config = dict(
    num_hidden_layers=15,
    hidden_size=192,
    num_attention_heads=3,
    num_key_value_heads=3,
    head_dim=64,
    intermediate_size=768,
    vocab_size=701,
    hidden_act='tanh_gelu',
    norm='layernorm',
    norm_place='pre',
    norm_eps=1e-06,
    positions='learned',
    qk_norm=False,
    attn_scale=0.125,
    bias='all',
    tie_word_embeddings=True,
    parallel_block=False,
    init='orth',
    init_std_qkv=0.0403,
    init_std_o=0.00735,
    init_std_up=0.0403,
    init_std_down=0.00368,
    optimizer='muon_variant',
    learning_rate=0.00284,
    lr_mult_o=4.0,
    lr_mult_down=1.5,
    beta1=0.95,
    lr_head=0.00855,
    max_grad_norm=1.0,
    warmup_steps=200,
    schedule='wsd',
    decay_fraction=0.786,
    decay_shape='linear',
    final_lr_fraction=0.0,
    batch_tokens=65536,
    max_seq_len=768,
    doc_mask=True,
    train_tokens=318200000,
    max_steps=4856,
    dataset='wikipedia_en',
)
MLP neurons of a small language model. Each row is named by its layer, matrix (down: output weights) and neuron, and shows model dimensions 0-191. Each number is 500 + 25 x the weight over its row's rms, rounded and kept within 0 to 999. Numbers have three digits each.
After each neuron's rows, "fires before" lists the tokens most often just after its 100 highest values on Wikipedia text that the model never trained on.

L2.down737:511486520555554471487525513467522493525495465447528475516457495520499514480457525527478478478536507528462504496490528455508481507490505502495487515527487473495499477463492505485536461464505573490492492485505463461493503483485508496505543493489483506500496498494485524417528474502511513527502499511530489521507519501518429498477489516492474519495487514524530499501520444455529503537525570546514473509491513464518479515480520505496520514485502486464489491503472495486494532505409524480509477538505493501521499519490502497496475552495511495508489496525524518509545521538518471492
fires before: " ", " (", " A"

L10.down84:449519533511507466527486499526472487501485532503530497466502494525537497488518474464519560546526484498497533458497472471509507493418531498524499488481539497497474553487481483519539499492515480457478472529534513484526496497492488539491541454523503490483487477503470483491517497472503485517486493509520508478543495474483470520473500546501509497498485487470496529511487478475508509477467488554482531554526479484470529523470492533512456534504508531489477522437511503522463498521523503506503558507487496518485513481486447504470479524495526552491530503461481516476525496472518537489
fires before: "u", "y", "ue", "o", "ical", "an"

L4.down572:495518485475545489506513535490474478504478528462457483489529533528471511495488527517505428491490516526538515486481497539492507482502505532529495497551484483520486501484484515444534522489485561530480494486518544518480468496489485482479502497500515525457548487520489496541517515520499492529517457532510458500492520517543506521500478516513517490542489469510520509478510487493448489483497516485518489536475512423495521469533510518486467504483490445526515479527440500467514478498534516477493486524494440494524481470516536493475506480525538531506508508480487466518465515442507471485
fires before: " |", "\n\n", ".", ";", " "

L2.down408:482472489485470524551459499467490517494508476493489475508463539485456499499466469475480514520517522493486507499488496477543483480514475511489498476513562475482515507506463515517507466507511492521490473531492512511503525482513474479511484516578537488504475511506491475506503508464514545516544469510534463497507502506523496517492487548508463546491494469493476498480521510533545538500509509494508475504495466496495490526500509523548515551510502472458524482477524498510539489535532480452475478484565530499503436478500485514469496494456578505489455560488526497491481507482488506512
fires before: "ary", "l", "ly", "ct", "th"

L6.down449:509498530493503491490490519496495507485493514461489489513499515490493514519512482497519531491530496507514481453500522491593495477511534516514444518488458507524481493506544515539494474546483559484440503527518493471511472471557490459465536509469518549528479533481462513485488515471481514475485500526528503530511533492472542508504515479488515534531481507502540492491500495515525514520460550457429475496499493500463499512523487483474485533479492481498505490490476527519487541483464496539504480500501501526468511439534467469485501527458491531501496520491510477462457500521488486498
fires before: "d", "us", "b", "c", "v", "ver"

L6.down35:514529469541493535518456465508501486497472534477513477523519500526536514539501513499503447519506477495526477520445515546529503483554468492473498492508476504473530463518525483544479477502491507477520462500537507464524502492503502510459477506461528423487501539523519479507505503509513500473512488537538487476489499523509517498536524514527496472529483484492507518421513523462541506493491507510521467524545484485495497506477463473527471516504477485480514508493495444506473553483501512459513486534459501498518500539527491507504494524485499513490459463568492479494492496534504457508
fires before: "ld", "ct", "l", "2", "le"

L10.down497:513485509556476438486447499471520484490506505494514499489498456450509515505496547504500503478498504478457504547494479511550474497488484460514481477486527561481509490474449473515505463515549514469478468481510499538527477475491477526453486534518502531510454513489521465479484495546531524493539507475481485502480501518504525496546495504484468467529482483515469505519474499479516545508542487490529504489517523473508499494528524519548551531497511468507548497491520485546505511533497526552497471529492489500500477488505512524456516515487520524512469512508516512478468448499482495458
fires before: "r", "ation", "om", "id", "le"

L9.down354:508472478453479530497504502498485468501471467541496512468512514512487497520509504479515490515506498511539479498464508467483499481502439497518512507487513516414537478463505549496473547491510466519541498485556532468504517484490451528528567450483493474532519514497514525485507509518482504480517497521541487520512494455483489506486521489489474503480493469531509461505496509476518516506470512527472512529438512496516477507498491539561540477529511502513527511506508502510521538497542503525481513459512532549466486484458502481527483501529490544484541483498469483491483496534456483491
fires before: "ary", "p", "inal", "r", "ul", " |"

L10.down450:508496513484533529508535471498511500502483481477505479534530458472491503499513477541450480503507518467476501534533526474489531485518497504581488508500492446485527461488491504473482505531496502528471508516473463500468502486564511549449485484533464541530526544520471538485479490480513508501481492447482516532500463483499460494487502490516490552477504513536499479503513487497485478478492488527497482531521495545492448544495525527513506522481541462496544498502524516465520442512533492493492485493509519492493504487524524496448499510517531484484484517517529536497508460463462465506
fires before: "uc", "u", "ent", "r", " of"

L10.down740:452515484508471517531508489513504505491490497514497503508513509467497426488484474478519504499544527513470516482503510497521530519492513512540502491469512505463498459492506489459487455501550471472469430497467521515501485540510548550482519478515493486482459529461514519472476504529505544498493481498518483499519530495533471536512456536531489508502483504494528518531476464501502506464554515469522496534505512524470499465502487508516484550492489499537556498499473509480502487520529490490479503520525481480488527492530479441474524477473517514466490563524534489534482493438472495486
fires before: "uc", "u", "at", "ated", "ib", "an"

L7.down388:557519487524507522504545509524492517555481480515563496513517504507478468491458504487479471527537480496443517511454519523493494489499462501510490480536488489476525512503550486474506488541422481509462443461496487508496459484474502485487506510502522542473493533477508477560504511504499516547500526502492519520509506493523501478514537480527511465485493506524524493475496476476483488491470521521495443488498487490546520471476482480481519460475498514481503557495547483501528524541509522496518508461498515510464475479490509452528513519498505523500506474483467564464483473516491516510
fires before: "ic", "e", "t", "al", "he", "ut"

L10.down648:508470486451495477528499492504478492470494483540495492470496444494533496558522525459499525534499477491472533513512481526476451511476528479529448536482486542513502502507513550487474483498525530531480476496525501437496493527528527505489473512536521510516511504511506471480541479501499552509460516495556481526475463515483518524510543497471499478504478486461507484552481515498439545455517540498510483529507477484487492476531499509461533489529479496481506515497518539517495507483477462509506511524471551490508523500523538521511477479521515488446482542506533486486470489493480491496
fires before: "i", "all", "e", " ", "a", "ent"

L2.down421:517504516514541501486482503494493493494476539522496462524462444501476473505547517507510495509559513481495502535529537492518539536511535449523507496500498512508487501485490535486475519494511467507538499503491481530503462513430457459489526480505474490495511514488511505484480494500528475447481500507505473501518451499505497548452505508543433504506483481451465485572510478489525527544494515481484484537536503516512483492493515507468506465497471547536518523496476542524465528544542492505498497521521487483511541473481471470501497497490501514525460496496508480470536506498497450500
fires before: "-", "|", "A"

L3.down82:471457492510505506519522494479505507518537474526467485501520502475511508543526486527512509493478529517444516500502478493469445493524459453488489565478472532505458463517478505464482469493511522493488516488484542484497510495489514553504469522476522451498493545519495472506464496518571474480489518522506510515551502510501498528459515498524459512471489422578490481482513454525529533512499513499521514545504516497501462518508502470482495519497488486489516500483493481519515468499515500515477530506453522533532495483495548517506501491492544470517482518502515473512471477454525516498
fires before: "orn", "l", "ro", "y", "o", "u"

L6.down398:478505528513463498528476474488485474507490517470470527520499501525536501484532514541492469480501483476517517529428484497493497493501461525525501484533491501491546538495466496481518520462504495523487492500541541484461553511534496480501478517517521517484512475462474496517462516553475482497526515484536476550515540501475467470501474531461513513489518468467475500515491474488472507510470505554504489501522483462527525481521491490538511475485522475463513554537454523498492487504502551479498544487514510477472498549453510536495539510500533532510513479494494494504502465502452497440
fires before: " ", " the", " his"

L4.down15:546533495501516466530488482521505519489516497503498450478482484485532488514502503504473516499437481506497520486525538508515490477536465497472494511503501491543466502488526509503521538492445507501526533501491518445474487438478514502472512538495485507471538471507499488517500546497505528504519510575507500536483526509511482525467514523513523544509545463497526504497486558518508485483468511442480501516507512455506507515502434496501496494475494461512521496462501533481476492472488508446521485440451537503504484472512482488477522514543533466509521469530453504519497519506467502506
fires before: "|---|---", "|", "|---"

L4.down79:494536505501528491488463489503455503525485487536481489531510504498520486516512532545527521512448481464505495524522499512484483546510544473479469496550505505472524546506483493514498494540492501566523490492527483445502472499524540526455517486524500472507465475487547494475443508513514501552489472498454509480480470504485516497498518516521460466500484493478470476508525514523466448507511499535508509477491520503520528531500473514500545478503501524462460481509535485458502491530475460516493504476515500440468497497559533503463526509462491486513454480459504506522509484523516494519
fires before: "–", ":", ",", " |", " se"

L3.down615:473482465477492528473497468501494513515510477502508510508496512547510530480474531478515475507469490528502515519514524490530505485535492543517499485515521529505545502498488496464506487464474470522485494513503533488511490480552551540515518500466523483525533517537528514478504484492493509488500488572460517489506500473519436471488461440470545516427529472535548499472513460516495461473480509507472454491533511476526525494494498417491532507507502498490439523488483508497471478502452491506509500487495495540480511503501514524523490483464490494525496496531508539523492514512511544483
fires before: " ", " the", "N", "W", "res", " S"

L2.down339:540482475477499483519506501499506486508507514488499539494515535411527460513492518450486529497508483512495477492520496479540500484509483501500448459500464551534497505564504515489510483498511491524514504495557518459487494482462421501516491518470500533481510496551482484502497497478485503499518490532506546536522501507504484480539494473508501534519500464499490483471441513504474511507468498475506521489481516480501534525533465515514500494477502486525543504464502526461528515473496480509528454459499505467499540487514500480514570497549529470491496480482470483536461530508499530499
fires before: "d", "ed", "v", "ow", "ence", "ber"

L3.down693:494480525470525493506522509534517500479497463497525491454530576516540485514459483440492504526495508529506452510536515503506473516472498479501489474516494543502482514509533527530477497512467491481465486525490474492531464481508494502506517516529492533502507489484484478515498527454494494547548496528482477511507482525439482467503511462490471518513486503510475480484477494491513493533520468512519481489512480474543490499477439491478470545515511503499494490476443502490488482489523501536573474480448524476525515450532544498504524487486533537501488511507531471552495493488550497523
fires before: " a", " the", "s"

L3.down530:486506506522513483518468487505488504523510506496498436530489470510517540506526523512533473519479533484485499485505502493483538467526485529522488495499477516508467480454490473516532502531506470565531505522504502525458493483518477480492471475519541503514475517469517527487486513507496470473479538473487529540503477492505469497462470469531501458435524490514527491543497488505512518465530472463510529523522502555494484490485505495501534483509487520484506521520539544535501506499563549477507442466501510497554495507482511457460483449489485522462509508523493469445536494483510468486
fires before: "|", "-", "er"

L4.down201:468529477463478490494516497521430474532531505517493496523506518512537497526485476499503540519501542520481483521547484508458516531544474463521471470524502490470523488482520475468480502489535519505487451492512525453504485522531478516509518504438528509516521545502498506536508478472515523476515470487487484527487451535495497504498500492532518512487474488478455490511499513451518495463497517495499474500542509497512487537495461531522490492492531508472491475534472514507516534478547509557490530510544461479469492460520491544508519479492490466468494499499499551540537507469465460467
fires before: "ar", "ation", "ary", "er", "p", "d"

L4.down467:539474494520472491457476526512513473468546505494494500462475467522528552494509462474471504529521518538486545504506502527516483490453535525529500515520454500494522488532457494488473491526510461520463479552523512529494496474466504497463454487499530497446514488495523547505510471485495484479517533531512530501531515512460500465510489476496510524521484500544501492471480499495483529535545522488484505493531500444507477497513537488486531482499520482523524510462494490500494506533450467533562437496486506505503466503485502515511464509543471510488496502510518475520447513500514534461
fires before: "e", "le", "al", "ing", "ack"

L10.down663:489487500524488478493531517471502484473461483491493471523491497505497494519524512512513480510524493506483494533510496489483526494476435520552470488504469494526524481504485478455451508518519469498500448475488518533513528503465468534500482484470497523517537458519465490501512464482550527524530482510526508533532527471496479516509506495486481523553547471460488494512530523505486517487508529463542531533489565521463476538490511475493496460509527455504526531503493455531532533495520479519484502534481517504512506467525433499507495483488496526527456473502510442462506468521519522476
fires before: "an", "are", "ol", "ent", "od", "ul"

L11.down431:492478508508498502511458537522475518509505532499539498490460503462515505519488514510509497470509497478502485500471462557541523488504482461532500515533504502459523507576525513541486478546527493477484518516470532508473492508509497494480504483477515496565486431527502479496495531521477505482503505495461477481569496521483543529527502472486492506497518541465514477498510510493485512495469515496518459537532545533476479522511499537504512478476518517481486498476489483529536505537469508513459483506479474500476492452468490515511496429505485486459479496501554515504439529473474507498
fires before: "n", "ill", "op", "ver", "ut"

L2.down592:507512501526483514482533514515497501464522468492515474510525503504498507495487484515537534483502491515506515503515505505501458488429452517511507514452449483516523524485464541464506470540530538535474508541465523510529464502501504487493512477507480513516512496463514511499491470504536518482492500533499495541482515473548549479484467495529513462504460501481503487499559503522521488524481468506487512527527490485504549501501440515511453520513500426513509458471494531457523477444466538472477482516516505477478506506508495454524534496454489528497488535500543482513480514530464508520
fires before: " |", "orn", ";"

L7.down448:479480534487469507510472498548506507477518415484475514479492515508523509520516532502513504503509490523488478483469499489547533483520481447475455471548560523465528512490477515489518486513509512522484499475499507463512458519497488489482510460474505477483512486536514510502484512504490505515488447483500409526505485522515516555511533524478542526502500486477487514484470529488517482487449487520499507496575524501490506463503502466487477524438489511514498467519491494521521535454523459490516524513513517535456499552506483540500481487517529499503509506540510485498473498497525498481
fires before: "n", "ill", "ing", "ey", "in"

L3.down19:530508518495506430515537527448546512487530520511483473531501533489533504507464537504477490521483512510462492476538504497532474516476481503518508478527544471542464516518508508490457547512452472508459480516489473504460510491500457473487491527478537535502488508463501466514462518472508502459519491482527489519463556494509456502479482464507475519501469533522530503477490500473500474545494502500527501509527508496465517472485451517520466464482535471548537500506506512532535486503513477541511509478489480461502510525461515543501512489507505536489480512488518499544481531508472473480
fires before: "ober", " the", "m", " w", "ic", " a"

L7.down176:496496497502468536542470455531487524488443474511490485534506508496518502511505510531455466516476502509484520538511464514522507521477530492528446527510526508513474476475519480476502506447514529514448489544514577463498504528490524508489501504507489464503533510481511483500483517450521482494525489504541517497501512501516452544469473518501520525476452526507509504504472498461507521497509503491531518523524530505507492428552518506470449531465492511492499490495504477483518496458482512489526485545493514479540488545513527473494472493544496481506493564481512461479519496498498455500
fires before: "all", "u", "ec", "r", "et", "orn"

L6.down737:507497494473494542475490563502524468505506507495531494552505517524480463493520494522507540468485509521489541490521510508442532472491472488470480511527483519494509519501518519521519475501472517484497495483489484509509491504477515472512488485466537495514498463513457515461493556515514525435510504499463512533475547537474504542509530507490500520456509472552526460538521494487538509544488533482525464511494470449515502513462499507474503435443519503497492528477490484481493554462505486490490493473494477532504511512502509493523452492521488496478491551483476477497486543457520538506
fires before: "on", "ough", "ent", "ime", "i"

L3.down359:503531542484475532490524546476469467470501496484522523496466499494465494507505485498496522505480508498487486492495515486474518454499457505476486522528497489474550529522440499505522509464492512495498501493517462506510540485540479464494489527488531505517498473455489514503547498483508488486501469500503489505514552504501489520493512495478485542429505490488488488543482530531557581530478508469497493498540469481481471527477490480550464445512527529480496510527521491486529523529551476490505531494563481503512492543509509487493486545478503498480510494465502487423482478504491516482
fires before: "ary", "ly", " "

L2.down124:505511503516527479519491526504473506534503478530540451493476491530511478474506477523525524460481480464495459508509502490522493517500420531526502510501500526462471471468509507532493468514502473524516493456530497467461482515488460523493537489508511513485479499508505520510526510510521527504494495460500515489474495510511480484443505545467516508480440492493496487537482467526492457512520533533509483473531492522487509481477482526491480536484514437504502528532486481457520542531528542527494483526549529507536463550478495539507511495543488539500481482477525513501488547492464448484
fires before: " St", " A", ".", " K", " S", " at"

L11.down602:491506523516491483498490510508530441481481473521474510522485515483537508498509453509490515470533507520572467451513492528496505508528497538433482520508505493511497525493500532488502496524540495532485471495459532496504452507476493527485478505511463494502503504468524542501477521543494491494487511550545482475557488450498514490514469488446529479500529472486506519521461541474497503475486532491500526479502514482527500527468476518531479501482511520453528489517477495533503510534484476515475554483540481515479530454514447519505509459529462489504502482512498512446525506544499495476
fires before: "ed", "ember", "and", "ore", "ot"

L6.down491:498508528473525496486446477500460485459480469494478451543492517517529504519507506506508508484482499494532517494497521506453475476510450501503493479490500543535490524498515509513475490458479519490482501485461507479500554507480491520488475508549483458482480505477501504482533467507562528511497506485540516526508514513487457465497491480529504525500499469472518508508445543540451527499503525513485473504483478496528515547488501533522515457472495490532457532464494530516538462492524503485487524529537564484488564522480518507484487479485504487516543486472495495547463483510506550510
fires before: " ", " in", "ver", ":"

L6.down232:471482502489519462517518512504494508514495481499490475493510514483513479526458498480479495478514507508457491499517502494503492537498494508521492535479503542518445479519508556495448477519544564478434498491480491475492490484464519476517491506493488509479514469493503515453486515496557525532468487534530472508531462544481494534505513518537521510457499539499494514531499495448523504537476498508499507462473517522469493485478525537486482541520520463490427485499507450544486494472536467481529496504530537438502484537472486520515530481535505484505482513473505519520494516524541530481
fires before: "all", "e", "an", "ent", "ill"

L6.down762:532480518551462511492502487503519521528472520476530505559437494503472517491505472499471493521513497479504505503510534498524515461479503535484482501481521513513500533487509501468514490487497526481481503521530475473477490464510465537530556457480450522518520476510470505502487537500495449525492541533457505510527490472423474536454485530525486519484487482479470510464509491469496519496493477473512513484528468535505516522511493499519528515508487489471487510471445489493515543509525455528495525532521515475565508489479492506482470524470560466478518502538486482505477524495511489537
fires before: " ", "r", " |"

L3.down420:528496449502492497523474549517485507480510484519475484504514474539503474477507524525490473517463477498468509467502435494466510539498459520505513461521501511529523549506494468508499513521497555541483490481508507473491513535521458470517486482493500544479515522504477536508444466482487479487495455510477482504527458462505530542465514534489509518510489463503522470496478467464518556522498472513507513522477524500500491474478474462516538499503531518513490484500525479502517548516475488501513498516473534472486483490537510534481510533512447522461531579534485476492496533514515473506
fires before: "k", "t", "us", "r", "ound"

L10.down658:500522498474527491512521518467493508539464474501552504515502514494485516518502489480540511474515547509503521464548499496488576474517496495513512512482488529510486498501461465507519492505530471493447477522487482470519506498490502517512512470495498452508486494498470527476475471486439535480548508527480526523495522492524521492485508495466476503479475539524529505514465479539514493516538504464498540518465505512426486539525493528526510532469531517502478548520441460483461474490497484511482459503477520561528513511525474467519506471470501500528530496467469471521496499520501539481
fires before: "ent", "ol", "i", "ot", "ers", "ar"

L3.down119:480514486499505461467522536526491526508573447541508524498511478487467492503532512516505517484508489507537494530502526433512519466505508483524463506493491497474546499461525462521466529539515510530517511473498494493523494478513456485514529499472516501516506523488504500508457511522510502523497435481478491491480484471528511509469503501481487485476496493558498524523541495567472456496460500499501514494495501493488502550528455490424486453463475537494488494486515536496524515486525521512480506498520514519497483466492564473465498538466508503507483449538537485512503492488487501496
fires before: "u", "uc", "le", "ab", "a"

L11.down672:502503508503463458505529487486496507484523523468488509475502508474496439508525527543506496536497509544469493500511547439520461511527521473531517522489526497522462493453483517459517505473503509476531487494524499478463436490536503499471523498455507508501497487476510486435481511527471555496511503484498507499465493499552450542544471482521533517520474487514522512528526511486519488516476474472510545558488486528472453541511499470552483531450518546489510528541518481518498497498488510459512469511487484479477513528485493489521512498515526494468492498505494513508462477479504487494
fires before: "|"

L2.down293:518527513482461458502494518465506521533519507526498508499499494513500490506523490493522532438490469481421462486481494498574512503504478506501503508543500485505522529510509516476493492492503531490495533501457544502543481513480516506510506482531482454462508504489504432589495512518479467508495501550514495498483501478502503516479544463525509500505520483474464511489484505509498422518479548501531482490508501514523486519484514515499446486535484485474480512517482451476553517461503524470466518516501511516509519511461491450527517522533534491503470507524510519512512485499480510470
fires before: "ul", "le", "p", "t", "c", "al"

L9.down723:480492484507507493525480463507505523489476487464461508510474489506514527518514509522508527536513502520513508521473514499475498522523465571494461498522500511484534482430524500517489540497532503480485529510490505526482462519500532489486504573492508537457529487485512512434462550531547477498536484511511454491501496514495502523490543509514480500501447472484527459506491535507497491489495510514524514482515483520478497497470480475538430556559485496503483453511520517487521484507442493478510505461495500476494481492520501485492500500484525497481502543510521493451540471509499463459
fires before: "il", "ed", "ra", "t", "n", "ect"

L4.down551:531443508554477498542472523433463510510515511457528512460541507494488478511478512511467549486475525499486501463505489492465500534522522498504460563500486499489500493492534479489510486475522494473489541480491526499492482519503509513468514482498529518473496508508502461512470470507503496510516519540503451482529509560450500497499518519517498568465509454500430510524503501484559528495488512478484529502498518501491460481534469514495445513522537493514492502495495482528476508488475526557508544515520476498448507507518500476521542479516532492473477490495497470495479500509515500515
fires before: "m", "v", "t", "c", "p"

L2.down34:548506550475490513482510489446516510541492495514487494498511511484477505497505499505474479528482523463501510499478521463489504471497463480473492468499528544520528496513478484516497513490505506547534519519526484507506509524497458489517517460441531475510538531506502498456469481451496458559493492509508537512504507529540472485499539499487461513516511533504500500498502477518494495490504501450512524486490515483518501508524485519486555444496439483549510499495460490522495521527484480497463482473548492508497502482479524467533537471509522496525456421540481527472561491530496509520
fires before: " |", "00", ",", ".", " |\n", "%"

L2.down284:490501457501528524483503512490468521523454486513532478499472478544539489455507470532532474497469561490466539487502481488510497523520467457536502498463501484517500515525494509480487484500541478520513454513479481499493520495487495470498512479491493512506469499486467496502548508457487506507527511538534487493533530488452475512479489466545535435522492513528503467510488521501508525484507490475527506464500559523490533480471482479516520505516515479468448488444526525487512531513500506435494504482484510487481476492499499481523516494539509539536502521514458507496463550547550531513
fires before: "ic", "e", "ied", "orn", "f", "y"

L7.down72:511476488512492483509479525523542521484502473515509514523497442511507472484479504506516517486497564491477474548515473490497489506494520461468479519528492499521527454530471497500521483515476419491506483485480511492463505498464484475519505533493490534496519538522522497529515445467528488498518585525465557522487532471520479533501513492547507492531473471533486492496489486530492522560563535505480463512499494473502519506507548488485471476484482486478532514479496518529529540490515474492498480537486460509504477444500477487461486521508502509498486483502536472532496485498490517482
fires before: "it", "n", "ru", "od"

L9.down173:494474488495489511528521525476504480514532489472422528539449517512533477510488499528486505512504498500489460463504520514493501518461517455448478479464521475525514509509476482469478507520539514507496510490491532508536485503509544526508486481519511507510528486488534461479493476498510508545505522493462542447509499485485517508519482462498487508507558503473434515493461504501479511493529518516476521496502513502514509516477508520467517469493503445495525478447484552474454504507444494555463510488460516473492502549463513523477528486528529525487541523483486525524522542503509511532
fires before: " ", "t", "ot", " the", "ober", " |"

L10.down422:487478504520502545482482494488465501523481503527524470509540495478518524477508483560496526494481487495478517524537452504496537505525524462440514468502536492463502523483510460521491467499457494513510512540467473502502509519453458507463497489477473506521550498492523508523464451463468488507471511483496460477487532530487493502515492502556499523515463513488471546493517493487521473506557522535523458490517551471507541468504509487504548485514531483491516503532466510465521488557494556498483494490493515488549467467503473504492498529500491520503498504492506441485525505515527480517
fires before: "at", "s", "ough", "ate", "ent", "y"

L2.down725:485477441522477497504485491470523545506504501512505491526487553480494521501520533512518485457514481499500461482492487460556477492516533500496526465487501458525557517525508474482472464493470495500508507496524521525474523499445499519459483508496487522522503464486470522484514500489528525514501494505497507485469526495539484504490514478486492488521507460487501490452498483501579513507493489520486483511500479530529465515532512573515476582520458472510511506499554519444477533502520529468516522472507517458540523462482528489504474500500489492479503519522482458516513487495464483541
fires before: "l", "le", "or", "el", "et"

L9.down109:499523481492486487555521467467493515472514499493532497445477508500511481495523488490427499500489487500536488445486509529474476511477556531505519517498486534475509561473498511489520481541522485460490546467486501523467465482515544468502534501508447500491477493498544497478537474509485479552500461517478530486519477448526516482534481498500525463502476506543497510504447524538512511531527524490451501490497485539503463548517528488514525491493488533497510501518475500533485472496498504509498477490497477507564453478482455515499492523514502478521544496502478480506521461504495522502
fires before: " |", "h", "ed", ";", "ot", "al"

L6.down689:494521502549546532484519517486482487484522482463491548511482491525488501488475429507545526507526558504491525513442490444499476485499456473497448494470499525507495497461520512474529512491541558516492502515465498500530515462544490528515514533501505495506505476493515489494530517502511487521503496502521500494477521483486497525461507503472489476518455497507467461436505541497511482488466475508532536530516498512502532530516432529441463487524464479498497468493500500537483527480513464543494500541477485494505505488512522478473491493537445539508513475503503515473511498515496502519
fires before: "d", "ased", "uc", "ur", "g", "as"

L11.down695:507469533524537484470517541491484501496521521489506504568532488525525509483485498462508511478469481472462491465513471493516466524528491466518499512519501485476462458473489555462497467472524501469514495514499454496487464508506483493531516525497445510520501469499504522508529529503460520502485497476504524474515511505486512515448478486529510512517501490492463485488556527500537494481508486559509484525533494503515461527546472457509465500513496529473566495471484523476507495542538488492518509504530486469551489449490528497482457497571496519484492544503508473504518485488459489502
fires before: "c", "ess", "-", "ib", "t"

L7.down9:458500482512504505486483493507484496510545484505531510516490472483521502549514465457464545549536486484468489549483527503512471507478504519472500485488546496455490507500450514471474518445525511519479484507498466491533569512492488477464509508523503539530512461481511480467503477492535492494538524518512513545499495490458484492510522471483517484496515505540498506472499510501519508522497559492493508485485493519503529490541491500512471486523501430508507475483431485508527497450475471474474506501496489514461509529468488516512524534520516538499512495521505537477486535461553463546
fires before: "as", "g", "ased", "ad", "v", "f"

L9.down688:469469512488479461523510513508497493504516473503482494475469498473524448473465450491515456492528441507515475476497533455466507521510465555518536509480500515511467480520494497486508488499499508481516500533460484502492511498503508486515526520511531525481470494473519531515513513540489514470493472446501484551504505460510471489495480461496531520548509518497523512528539511522465536538484513514461527477549512508413486509510551479503498492513526481557484537463503504508531477560520503515510511475497553471541475457527493503479465505482490529512483523505499484514511489489499479510
fires before: "ember", "en", "c", "ir", "le", "ic"

L3.down710:514469455502490541531502470482493500500566492498480495493451528504486474486425500553526476478452533468476522497511493472468497472470493548520485500515482504491515544479509489474497490501479568491523478482487480504542524487535528488486510509517538517460477517510495486562500478508530476510550446494452514455493481504499531502524488528524486505512507470505489512485481536505532487516539510499491510542481513456513436469516497502513497501530528502566501501473476503464482506476503492512559512480465484512500499532515487450493511483476505495531518519507502484504539493488499493495
fires before: "ust", "t", " "

L2.down33:511528469471497544506505520526474469448462560477521510494491498482505485527496480483477511488495532481508524504512486469511525448531496510498504535505463526517482543453506498479516475484531473525547475511536469516505468488549520511468534504511528478525516498551514510495515471510499512526542492446521467463498547537471520521484495505512446545527516467451522487473436531555498502511461509523483499500494489507507494459501556479504480488506479500525516475505529511500463494500477527490488505501523473498487488474476482452476500516520496478515523477479489467511509527478543479539
fires before: " "

L9.down65:531538444477513503489473465482559486458518564496497524489513525511476513508532458503503491473527537508487499483534448485510546453505506503509491496532500505473467518464456500473539516500518451513473469505498501501510452500485476475534533514514555528530495507522547507480491551458478500506463536506487518544499489518458488460527468480488499489473512527501536468498535515466483536528489461506488489476519468530502484492501477496540491493471521499504486455526507471528522537504490486528497500497494473448491506483502501526501515456530549488529509480510499464480489516491486516480
fires before: " a", " the", "a", "ub", " an", "ow"

L4.down389:488488502521512521525482523534473509485489481501551526488516521489518513470522502487511518482511457478549552443546484534509503522520527453529478460528475513541497473524480511469482498483506472513482512473474543514495521548527506463455521501533502541479457515497504466498506504451492514515544496497476494533555480475497501475494479479482474471506495506457493519506506528515497529524513486470505498508496473528510483537577512482512450506499512469555464535493518540522458510441515514460442481480512524496516508500469477486522494474492515491504494470503465494521497489504512487521
fires before: "orn", "ic", " are", "is", "ra", " is"

L10.down631:486520534455513499475517521536487492522497494492494511507506514524558458524485459510528502543492466486533515529480491522475542521565494537469487481471522518480525482500474495518506477488463572485504477493477439520497499498467519466486500482476475498514518509476457528497521460533491506498492525489494496507495495484477563514559476546430527503507527462540495517489500510505464509482505489492458470486494489502486459519509538495493468523503503521505496462500497495509501521517499505509507526482495494476557468494484450496554512488506460525505464500484516478523523510495513569519
fires before: "ce", "ia", "c", "ge"